Weights of a small GPT-style language model, trained from scratch on English Wikipedia: MLP 2560 SwiGLU.
MLP neurons of a small language model. Each row is named by its layer, matrix (gate and up: input weights) and neuron, and shows model dimensions 426-553. Each number is 128 + 32 x the weight over its row's rms, rounded and kept within 0 to 255. Numbers have three digits each. A neuron's up and down rows have the sign that makes its largest values positive.
A block is one neuron, or neurons of one layer that tend to fire together. Before each block is what it responds to, as a language model described it from the Wikipedia text at the highest values.

Description: Verbs, verb endings and particles of motion or return, such as back, forward, west, returned, commute, relocating, often in narrative or route descriptions.
L8.gate210:132089100129074099109138148101139065120100123145048134057137114086119135119114089145143153166152120176115158124125141103108169127064083190168119102098124178166125154170113092145192156156119209167074101142165161132136156066166146157093096166137101140167191105118145211155197176097130158091060152184098113143186140156171125141167065116141110150172132140111132129130144124100167096141182
L8.up210:146135191143173141149160115063127176128116143164190102145123110145096190142117110098135084106105062111157144105189097103133118125119057133111087127112129202127105170100142084199163114070117111192095205096096109166106155178136145069078122130126163111119178103130188118136108105136131097128170144182151178135140162129121124139106126186091138142095117116038140140109069110109112134138158
L8.gate565:121104094068107105153125159090176152142135186135058135105159189158148166118162142134136085108092216109118104191119125131122061108098114149078067148217130146161132100119165152128150125112111123120132097128131201097189124156116147094137114118098090155089086038157166140122132100093099167173151149076151188135174113212124106075154130117161148108102133135114098130136101127103110107124143
L8.up565:131159157119127115199146066140153142039095177107150124106191148167112172110149096098136090142131165139141096125090093128144157077124103145172119182090054161125076127100153137100082117183067129131083108143084097166161126058094103171133126120138117097113120048097156149177121131112112133156112132095166136100114133201162086037068075134145132136170131131123171079135084090118114140140147
L8.gate581:179127107139184190154155151145150104111137079165113112195134120112106165122148127130190160143062081130087160156112129161100159104120164099086085189158138134174135082149085123109099119115103084108168111132106121100153111132154145091094173148152136157163142086122130116130224091150126111176103101082083168036113099181147080119127094133130135104115128125165103071112144182111103133199184
L8.up581:110127147132179110123122142147145128164167137116111111136159127125145164116154139098159160148077166138073120140097152103114184147133081109138155140175097188096179067119140148093168130140132144122168143131118103075147146099110102144077139147085075142144136118107102126097107104090168122073118118072149072137138146089194115126139102125092175076082203065139114131122098082142170137149146
L8.gate834:101055065085133127178137112131118133137108078092176200156120160125115136171113136099150167149150155157196147129154142169079163111123126124110170100121111130125134165071123170136149158119162146162103194102068128115179173200099078119167123028164102137142109051187133144166158116164159142161128145096125170109130160024154111141146088105108071127141125117106145101179122129145099075128112
L8.up834:094095125116097126150137130146117140079117103126075094125172109141138072108132113096158126182116076140144143142078105138131134082102106097139178151137136180152111134170149124091148140143110130099116147125108167111189153067139141148132129136122120037147136129092125135124156160098150152083159110175116073131183130186159117171071180162139112136191223100114154158077088155165135135100141
L8.gate1626:133174125088159108124203133110088081133119095116168132098146137153125145166092176067176117163135155148137156122111155096116142069151171138128064142147103157151156182173129144129135113148125119153141099125154148101098107126107140141106122205091138135082099110101118128176129111117141134141119121124161121096176138110157124148124172140190156127106173136097156140123137109180078145133120
L8.up1626:132062136123128092130112203170107122040102164127142135150098110154140176144138129085080146143141141090180119159143067035095112157175119107144096133198216125154141098187166124177168067130127135161182121094088144130109072114088158123089193156115124157096142111083084125124129094118111116100116115132103133118176168139125171162158166172098155141123100113064158131113125125105103131142137
L8.gate2223:176095165102139119116151179143078161119134168140089127168121156125146166115153081185198176096201121110095116153110082179156097123108105099086110098146149083205094144141119133184147115120116134128142145121126066098137110152091184104095189057044117073108149132089142153168091033116092231132093068129127129129166148155153146149170142110172218159108135116115113098152170126154127170132128
L8.up2223:165119171152087140138065171138060182115100163131099120094044075144113145147187113111127134115145129221121132198166135091077132161172101154158141144097230203179122128112093137074144146139115114108089153077168108153092146156109144161107049095123169125181129154135112235106175150154097126135077119119088102126114104150111146099140145145099139134135140093127155184108105079104130137122113
L8.gate2251:141164153113096097177148148181150123118173133142145131100162151142096161116118071080139207127175163093104181161132156127133121099120090114077089128167158181126106148167164137129131096091109153146086106148150066134223070090143129144073158201106140131129117158069120158110109085095137125068100157148116084085150123096128081109120109151168085203174106123107158137156099120132142116152114
L8.up2251:125129100092097122114142156138115124099138144151117148151124156131118133160175099140121170095133160114106169153160157139179049089180089125102062167164110198137042159094182144170112153096115159138081091144169101150186103104076154174067108172075121165057126162111145136168153110129115144055151152128028054114101085119129159110118110095124095168152155117096152145096112107093169132189084
L8.gate2513:122152178102124173169149087117145120106127152137127141186142181172098154109159115092170154108149135122134138156114135153170097038080053119105093133127126173133106089104120159150137038110114202145097138118115106172147108060108086131177148129051105093081214129117136086155133138081133124130107204105102080171131148058095192110084076124131197140112142131093133136092160092120182152129104
L8.up2513:071134153118089148155118166058190171077101075104148136123125131175152146119131070128101168161128125099090113144123166138205070152127147141096108151127175121119145102151180155114131100112166096100119086112135066117174090097177099148084161106134128148075133140110066131170077125090128110119121105124163167111140132091155114210218053170192128150136084128134123163117125153094077058121130

Description: Final token of an adjective, often a suffix piece completing a descriptive word before a noun or in quotes, such as ug-ly, somnol-ent, elit-ist, neutral.
L13.gate798:125117128131137146140092113108103098097106133077080112129125186166157160078067120134127133120153128110050119102173142089073116101182119093120105172121165108141116110136104113051113099144112083170145110077094156124121127167089119146158209123114133160122100103159129110152099082113111102050106137142141118131161116120171138117095145139121163134145132101084164129144158119098114093114164
L13.up798:134182129135182173103142159133113088080142146148116112160176103130195065181078115135102146130126150105108117134066123086143093113101155147146092148119169099133167071108106115107089128138161112124116090094143105134184151101088035051137102163074127160169155126172128099126119165128083113121181149138159172146106087098133075150092159093126122099155145097124065174099176202100099112115164
L13.gate2507:113133088124115151192108118093102124115066133160097123105145101111144144131076199090157137165097140131161173173178154182142132076125190097174136147130155172183182096206185144115141124148144117107108170099120180084143096134216156205129136077141135100138158085118133099108073071084153111180138114185165181092118153116126068147126139127125101140128164071150129169131128136095150150143121
L13.up2507:124141175187120120164137169075126118126114144193122185186167191140153130096131164102133150143099155162107133129097135097130067105097143164119114104054167105201199140173137124131101112111069111144192167128109065137139131122162179212127142142088082137050131061127142133158159108141101124142119116125212108126137123079139137138156137085124125127100150118181197104131122186173050135089141

Description: Nouns for land, sites and buildings, often after "the" or at the start of section headings, such as land, site, ground, construction, area; also some word fragments.
L8.gate65:078113121143072133155138158121108138115128126124096119131133128122105215115143177121142122105087121174110147085075092126122140184149082082103117113155145164142158109123188125143095135148170095130102131138082163141050105123142094152124173099107100165164126104145140109130140111078158157151088160167124100107159147159124146113165143141140112173129154170149154141149107176108123126089137
L8.up65:186153098152140206161111107104178143098140175175161107165124124150164186116103195132079103101135136134096146124188116138126132088137121190125145094124147189086085138133162107075052112171104076129112121128100089146047132084124107175086171136132125148185126136100120075179120159079132087099100121143096141122135134124153143122180160108119151177147163109190141096134090127121119156115154
L8.gate251:096144088109150121161145086152176097070097107100161139066160102145154122157105184126136146099129132085061148113083125095155114181126129105134093091130137154151135139152120116125156037163047121160141113121095106082096163144133137210108118119062062171137139148091146142092145167170114155086072107208119184124170181167162176093183159093089203115107114130113136115173157069061089131184095
L8.up251:135128156116137117097162137127088173159133208089174129091109059118190130165091156179081127094111149110164106121092157149171147160129130105119147137087166173115140135122110120106144083166106168191128117149116147054140135140089138177114132122051133179145111158082088123115129124168129099121149147114089139108161162153183187109122122121120193182089118154113128192154154113128130122088120
L8.gate1130:104116135128114105113109081098110127144173183167115158138115123137134150151101160113125116091124094108110128099072129146152126068032104173070150114152154158073172112121170174082086134111120133103133090180066102102117142142129148185092106112115125102152087107109175163097152136095104111158087085091154128153098167070159145135115146135205158191128102176063103113165130122155130173118119
L8.up1130:102108154157151109152145140087153170155182125118135199078108093091126133138132187091100158181161115107103136116148146102215136167095104162089130135142121086066161140075157107136131116135136174114113155080137144140125087094095174171126089132106147132110101124157131040117168141064138092158135109056181136137087133108116107203071146101188112136159116120066086121111130142156063156074113
L8.gate1564:102206127116153110178090115102140104133120116139127102085099188151122132070174122121164107142120102136115133123230088103095149165161151164186231128120144128118120077114126103098122085130164126115171111147138142094156103109138048190128144124088119088124198163123131126127125166138116096107138096142149153068069108111059197140143102162101150159080135116078127044121113130128133080158083
L8.up1564:091116164165130124159080123091159132153122100070125070082110173148112139121087158147128154170138171125129167114186153100067127149109111136176069099207113152146109142162133139125161097091148100116105167156064186180146098126105103134130148124195101121094187117166147126120126164083091080100179115109140162155078175146156156121076171166098185137164143171160115095158033157150099119113132
L8.gate1687:117134113144119103085113048134091122114146108115122177118110106167149092108129124212183173070123197124117105170070166148103149097132181087138110126103128093080031134150153130161204102122082146136128182072136119150063123163193147134136110099091100170165142134074172115131121139129122135129079102135163162156084129115123164148117115096116129098133125126148158151196115159120168127151072
L8.up1687:095067134150113082078150183191152173164130079035066211129141037091117059096100118133157157068170141194136154099167143134106100144120148129094121133099086136105142130130149096165150122117083143103108131093107111124115136164126114102107189151129114158069108134110151101092130161142131134102135133080111109114048149173108107139090156144132196153085219124154108131113119108132128118186127
L8.gate1845:107114175099162110189109131133125162124159170151158212060150146045144151068168155167168084163126078187142150134112124140192111156146126120141150164136187139144150103156132079144139102158153125182171153053134107072129154102137166148097148128169089132168122146150085189090137121167129116196090132100116053136061111117110140134071120143123143136142138142087101108152167097146160072091087
L8.up1845:155152112150142117174168134098133189094154124122132141114140152086149115105076072127152161090188092146146176183153167087160123148196135178133116112100192113112087130165053068121135131091155147144121122076130179173083077134160128126112157139148147087163125147086106147087172125123070115151105077165136093137143131088136126138141136170171203127132103109079094143049168144158153168131158
L8.gate2099:098131086122171148129122152094171126120167127064077177134102136153095145161151124175140125104081144107115163166140163135197141085102114139151100104150128121145152112187139141099073138106134119157079133135112146148107174155172160141073133092115097206082120082125100096109079124148117106169101101156131142134136138146123120140144116108126178128112173070136131124097122090109126119116113
L8.up2099:094047098054153082100161098155146127120111154098078111171161164138106165145121105146181124152168115047108193103151159127124137143111134143141123117101079161127106146167110126114157082204171194178096152076111103062128155187108138227108144168101142138128156159119193172154156155103158094103063150173156125155163166116141145100136081119124143121165156075112124151155136161097145154129166
L8.gate2115:101133125064143118116131059104146131065124164103141108113093113174116097097114172092118113132163210171157109120122105146109165083117148119117099112101063103144146109127145123131109138107154089157126127138164126137120111124099138131178123122135074097126134157110132143124100084169133117088124185165158125193135159121094123125110109126120111166188115084054135156158102121092104145108145
L8.up2115:081126097091089127111120148170111084091131119181118115165123123145115149109109160126131172122151169078119170171159149093152101166129138137105103126081110078112032144113130133089202100072182136165092120096135080142118099114102143139153158060096118096116077119102074119103129117146124145101109162153105125153167092125123159086138113153126179095139147087066146121144083129135093143147151

Description: Compass-direction words such as northwest, west, and north, plus return, back, later, and continued marking movement or continuation; scattered other word pieces.
L3.gate825:143117135139081125096158122112122172054151136143098130157108105115089120172111168120153160148194112127125154075088160160162190095164131131150109142116133139151118194137153159149163110127139128118093111058141164111100044094139072097084172118083102141127151147123115163176096161099146144119122136133146106119077154153166087080121101117152109149143110121178118134145143129105175143110158
L3.up825:183099153088163155160131134162134134144080125100131145091160124088132097165110157148112084165136115122145122138086154111144121148103130108126144192127159146197131081072125097130040207175112099137102137121070131157088119081126159174153114102157147126115105175117132099123158147090141133085115166144147148117116114114144134117186112123168128165125076142120045163120165105193166114083140
L3.gate1213:140133190106166149124109146181141083104088148080177141151103125126135130110123157169129094095134084173100122123101107135140072122105145094167127106204131087133138150071160145139098111101090101142088120131110126114204103128115179112098130105111111099142154111070100088124107132103128083094085105178097080101128142213180169134090183203129147128156149156170109130122117092179125123186112
L3.up1213:059115141180132160115149155146134101089108093135138074157166113111134151136104159079195134133151125117113237122166121094098151108127172129131107107159115141151105123110132154165168118073181134111066036147103080133126083121162176158134130058136136087169098155097090104144117102057073114109150080111097148114159165128124141117110137166110146113078125111139125136174118087100110079162137
L3.gate1288:118130147144195122152140127081155156150098182124082085125143174161113093147172163101183067134131108173110129119101096105125114096150077176129123138141093160198120174122118047162118120144090110056142109120095131143173152168126142175103113074118111127119167109087135103131179174128156101052082087125174147165138138185135084131122146147153169134128145127095099176138100112086115121134151
L3.up1288:135138155156187118140114142101187160113127181125090102149130165177120087175152145104153086152140115166069114129127095121118129125149106158110095135160098148181145135135126048177106098164110098050148121126094131122147145148110165129150103067109129082117115114102146103172156165158132096069095116113179138134093121217125118095134135149125169160138161126089093152127064117111112139151161
L3.gate1587:106082075161118130182151143126108145163142095111091119146156067074133098141102144097135148141104159171080138144051123174148137097113116174167144125153161146119096157110132139101130168177077200090079132116146085137172096108096139127111084082180112110115133118085195091145099125141166085144193113143106127110202149135141124136082156107147137129098166122143135143153140117140137158138155
L3.up1587:079031125111142135161128172146107137203146158155067109101149078118089105135078149126076128118079123183095120169037130174111105091177103137150093124171142122094131101107089130090129144125047153077109151157154117099160120131119166142103125116142121170151091149065185055090098122127124136104193114174101094106157138107136180152056140087102141155138109148165085210148136152113152162138184

Description: Prepositions and words that place something relative to a geographic feature, usually in place or route descriptions, such as down the Housatonic, along Main Street, on the west bank of.
L13.gate182:076120111124146066103077116141130170184126151172138082128054166113137097177093099120169063161152150110062100164120135188205135151128109158167103121096138114120140114151090094165170104143117143125092118145161071158062134137097094121102160138105099143134212129162148162189124114174158165166134152162120164163094122088123173082114156142143171132103105137149099139101080085129055087184172
L13.up182:124110077111151102100089064180109159115152162130155157081172142156073143158130078166174234122113118133162150139091126106178145203180089162148106106113089129180062136174127132148117092069103203154152139113135122136106193071128104155097129162107095198108094113109121128171087147141118126097128112143126143151104136109102118087143193110121123109187119129122147095143111129119205143173114
L13.gate1348:085100056096154096170154126111121093106085145131108135097142146132129200193145081174151129144120161178143171110104120191134156151126177127136075158155095132172092133128101097120166083179103149168100142114127139132099126147122096139157129156072135121178216146108145156133128127183142132113153123112150127093182150185110123108138130148137180140124133104138104155141094127172128175164162
L13.up1348:079134090130137102168147075195154140115101099103127149137125172109129145155141033134146141138148104061096114132112149135112173133107190120139047143153186132136102129150128093160103107081119138162111155138092104137113131144180148128145078169079091188160159131141098121123133103180196122120127181114122091059167117110119152116088127152109151114073140124155123122121161130160149121184113

Description: Word-final suffix pieces that finish adjectives, mostly comparatives and superlatives, as in wor-se, sl-ower, big-ger, dirti-est, plus endings like season-al, propriet-ary.
L8.gate149:154120196144130113090117069146106088154088068179117106156126134101115128107073171114115115120107128118094161133122075130143161126111126116125123109169158098121116139151117164117118089096071145094171144116132114078102107166158161170130133152146173133087086161142153187157086109124213097094110111159182124142126121075123149169133127141177154111179146139102100117114141131145132104118115
L8.up149:100165156109090130126084111144109118146083124154158111168170121100125147107069145051102109172102106137106166130102114087095087110137160122145100160155183098124156172116118127106134129175115107141188084142093066039085132129070165152158099146134150182143144165128124135128143083156151118180128137089143107097099173087158133109136134146094142103166135139157152105153184129146171150141138
L8.gate478:112122111114158154119143080110118132178147176088144137088121165092207148158119184184141170111131107178099089131198134099135129096134118072182136082107181112136134133127159207139082134181095114158134135134087104093111166164130084144132183117144153090085158122122137164204109115148153070139133179138161144132109132140123102102160152141109085219102151164143142161132188174167145153172122
L8.up478:027066131145110153146128116123146162085118141111115101163058089087097090091122098096125106101118127127151137083125123104096114159178106157131155131134210146157139113074169110108053116092135166135145122127109152125125158173145158103146086147107139120101107188151122087149127110123041146113120139174124167172144120079078116108224109164126103148098168145151088102202106136140088143184155
L8.gate1517:149168081152124162108135140151168120147039150121102091102139164177170117113110190128142174153059146134130091069141121175051183128090166090119115167110143121145087085131130099124119085140164155107131129135080122120187117140088104169214119121069136163117112135144126086130094134166096125112126064142149181116154144080212129115113126118164125123110148133114129138125122139165109119099081
L8.up1517:115081171109128147146076158115082176115129167074122171124085152140155125156129097057137164113095118132145152153137154117167142145121106173162152151109140136121069122139086158103163159142140136084175099135180165082122120128125107177117106110201180146181123097166151104125116124141118135145087195140165128195075118117182158085131128172128183105109172165124130104110117151151158075123173
L8.gate1601:113100162162124170119056128162152165148161108088120164110121199083082130146155152091110173142123179107120137150110096132105159124104155139087156086133115167132123115099090094112149143103097176201117159118166096155110105131149152150154098097104095156142130170131124150102164139142034143088133145089139171126111113135124152104163131056135162149187122110151187113132179163071173130162090
L8.up1601:146105134114130096153118133125143170123128071085141137057090136095147169113129204132125146184173139073073160147151125088140101100141123121146151165144089161148093173094139113110103162123099153105125079089088169140096107099183181157150083150122171187185205161112110071173156188072118100166139152130102053168107089089114122094166199155060115102141167120139151122092186149095113142082123
L8.gate2007:117144181160144206111108145131091100183095076088124119159143168124119134128109188103123128147125116121114144087137120104101163126203130092132146131140130143170089117143122124143138129111101126083172123082161130115169141153115088119114126096113063167116111092136122088062114094129133063119120133087175086089151133092101156121136180141169155163091124096089101091141106140151141098138129
L8.up2007:115102059165173156115080105115109095133109086150178150159135098149097166173115141102072116127151192118127110091112083135131153099204129139125133138147093165057132098159115102111066198162102110162160120104157148092142118155104135168183085108131108109123117126121128110156069154097170120160122104122128180138127134078120165108195125157123124150093140154113141091096126134187115094151123
L8.gate2171:099156118149136092075128133178146076137123115102094141136109091191180125097088134112122112124131156106090131057135090102128193142181132109179115132141168109137121135100198117138143139139142122183132112136171113210138091139152127109136197043104121123115179165109135134167134098148135113093111200136139108162114138119147066103133126105092124105110120184142129082098155116212162097078191
L8.up2171:153186084135115119125076009175165056146105152133130101088129155108122142135140183178124091102093192114130113128142144141121135142119133131159124129083130078105130198156126126145143140143170178189123121210121093168164088101115111127139121105068138088112157128123095149141145075137152098139124145148071126133144108118104070125126129152120107175099112131112129100173183115108107066167169
L8.gate2239:168103116144180139146108110130103165103109174081089139147121180090153152135175087155173160102164149095106109090153122139083085135182110091122073098163140139183176103180176125145102106127119093143172151095153149115110174130107098052133102150168171142089098159098100121108172155092175093141089101115095112093123168163183121136096124116123104166170091115151110134131099132157076217149111
L8.up2239:123125127188150200096198099093112096187126087094098202095149074113128167180096128111132148111101109163096159103066179090196130145149139190145125123137131099184142174117221166096108119074122142139151092086157114092117171159146100145162156146116145087131187152153134116083147140100142087163159076143122130129118144085137144143127174106076142155203106149119119143146154171145101084163109
L8.gate2432:097101113156062165140099143130152152124164150090135132171109163118106169108145112124139114195073143185137118092136082112158117153160104113106062119167210100144135078151135117078158102081091103114038174150126115076143138124147135115196191107066137168103150134148164121098174174121173108188103193078122085164143139122116130138113146155138144140131127177207112102092129132130190131156098
L8.up2432:118137141197140139153076133116150130151096195125144142168115167101124134130124136102202118177097172156161126132182082050124122163109106106133065157173152095143138154138085144059117133149141159092090209121189068131161098149093098101126186142112174114088180140113134090067176136158137114152143135113057085150063146149140108083105162072130148113132120141149142119166107116165104134187075

Description: Adjectives and determiners of size, amount, order or newness right after a/the or at sentence start, such as larger, Much, second, and New in New York.
L3.gate1337:078156166123100194065077136135132117106079102145106148098142157110131089186137126143102112141061118129123182096210098089160129125075156167134119147134147188135109201182102150062076102210093132112100135115055114188063181136117097208120124120132156109147139041080115082079156192094144183199059155113087111170142185115128100147138060091085136193156101104138172153136132170117107195079137
L3.up1337:151178159134111191074099098110111095116064055138099137122117102109126134161128102124121110155138158115122170076192184125175113081127148141162123098147138130169077113179081151063133119156134143102127137129093117167081136133152085210151111117138154136141130086058150145140142174142131196225153168157128094133130128146085121146111091095095177182117127113152185153085116175083102208088107
L3.gate2006:169115152102128075145177158129096153116147219088103128144128164182156130127113136120100161140119082191114112117129145142104109136101110147146170141153197145126124131064090098104145132139097169135125173159138146122146135162166135101170212112115156112170146089095151111159092139098184080108099132153120083163102094136113153142155100103095044070151107167050183121092161078139136056144124
L3.up2006:074154170118126150124161144080105184098130154154126162130159147155088147162149110154125131116173139188120101173166148183099157096087108139119136140146126136129093154060140119119095144159153146057152211113125144092143129153148121083145125133094156095108167142131127162147153152087130073105113102171130142118153069120081153143164173128192149128118178122100147083178136110130138062134105
L3.gate2048:105148179139135095108120162126095125127095168090073192109165119139130119126100057110135109075083121209135176070116147098164110112106134100112173161141146110099108128143122093079144118210110083191074134131088099090105091135148113161123136200105163125109198156117177098102154096114204151193089101131177164066097154074142126115117112097148131121108122112176100158156094097075121093143112
L3.up2048:119149182149126114121082146111095122188124098054112137067148108131124100089138140130127129141071162181139114123154117074130155053069147145122171173133133139064074128164096135170112117183078095169057146051094128115098140144150135166097125114103210121108182132132162163091131109095198169197068188035164112118133150068110146131144116125113135136139160104153127097137057092109093129148118
L3.gate2512:092109118163131115154121134069142114094136124118064130149138140146114130080122187151171072115086095143106120084173175136156100108089112131129088097134111057146110137147139156082143153109118148086125158135146105109099153144134167144132132118132122125116166157186142154142090128126151132166066152157155134135096168106141079095068054152175137081126138194140105222117038153126152104137101
L3.up2512:112080124133117132098124075082146106141065132133096163097157119097107173117092123126164147137105150144091161027140099108145153106160124101126105119108089074135147101185089145126181156171132097152095170171131089071159154191211137144173134209121164152146130142150108137137085084118162124185106149139159113103073151157113072070114123137144156052159106147090138147103081141098150155130132

Description: Main verbs of change or motion after their subject, often intransitive and often before a preposition, e.g. increased, grew, deteriorated, varied, rises.
L13.gate862:129169053111115159087139125182142107094118145092089072130158181110165159090151128078157181127096100167112140143138127142144132115123176104185165178139186187124083094130124127133058125073142128099049093157108155125211119152112150148121113134111146125144123109123138109160083065085176113156088113095083084116117124110155145161119079191170184155192156108136121093051147099219070127131143
L13.up862:083054178146121114133170086162179107119125125130101152107215134145210169074086149088144135176071048155138088154128136179150206178094154192114182088126173208155131096088060126143041147128150152101095086086152142227140113135149097120106135118116117164134110123118075150136090115122161189171072120152114055088080164048172122152143082146108151160195168116107175156055137099065167213155117
L13.gate1278:156166123113128106111128173127188123134119137113066112191101134096107067087173132071108153164079203110137176161099114118117160115163131105132170142076167155160086141121117120119148069156105142120114113101099151137204116051138090112130129147097133150128127152147178121160154144130092150134102140123110103156098122137175105145187165134113156096127090135140120149110179112078087093088198
L13.up1278:052156214202145140142113107153144125145202150104147148151209147120144191147143157088163166173086115180130164137161168186126114082109144106150136110166132143142116090125142096091087143115122109068123131127095160144073083122130118183134129124127120132106155138106168189172111063113147145091144115120078170211124164123110133113133090098135163060119146077142151122108117113144172145137100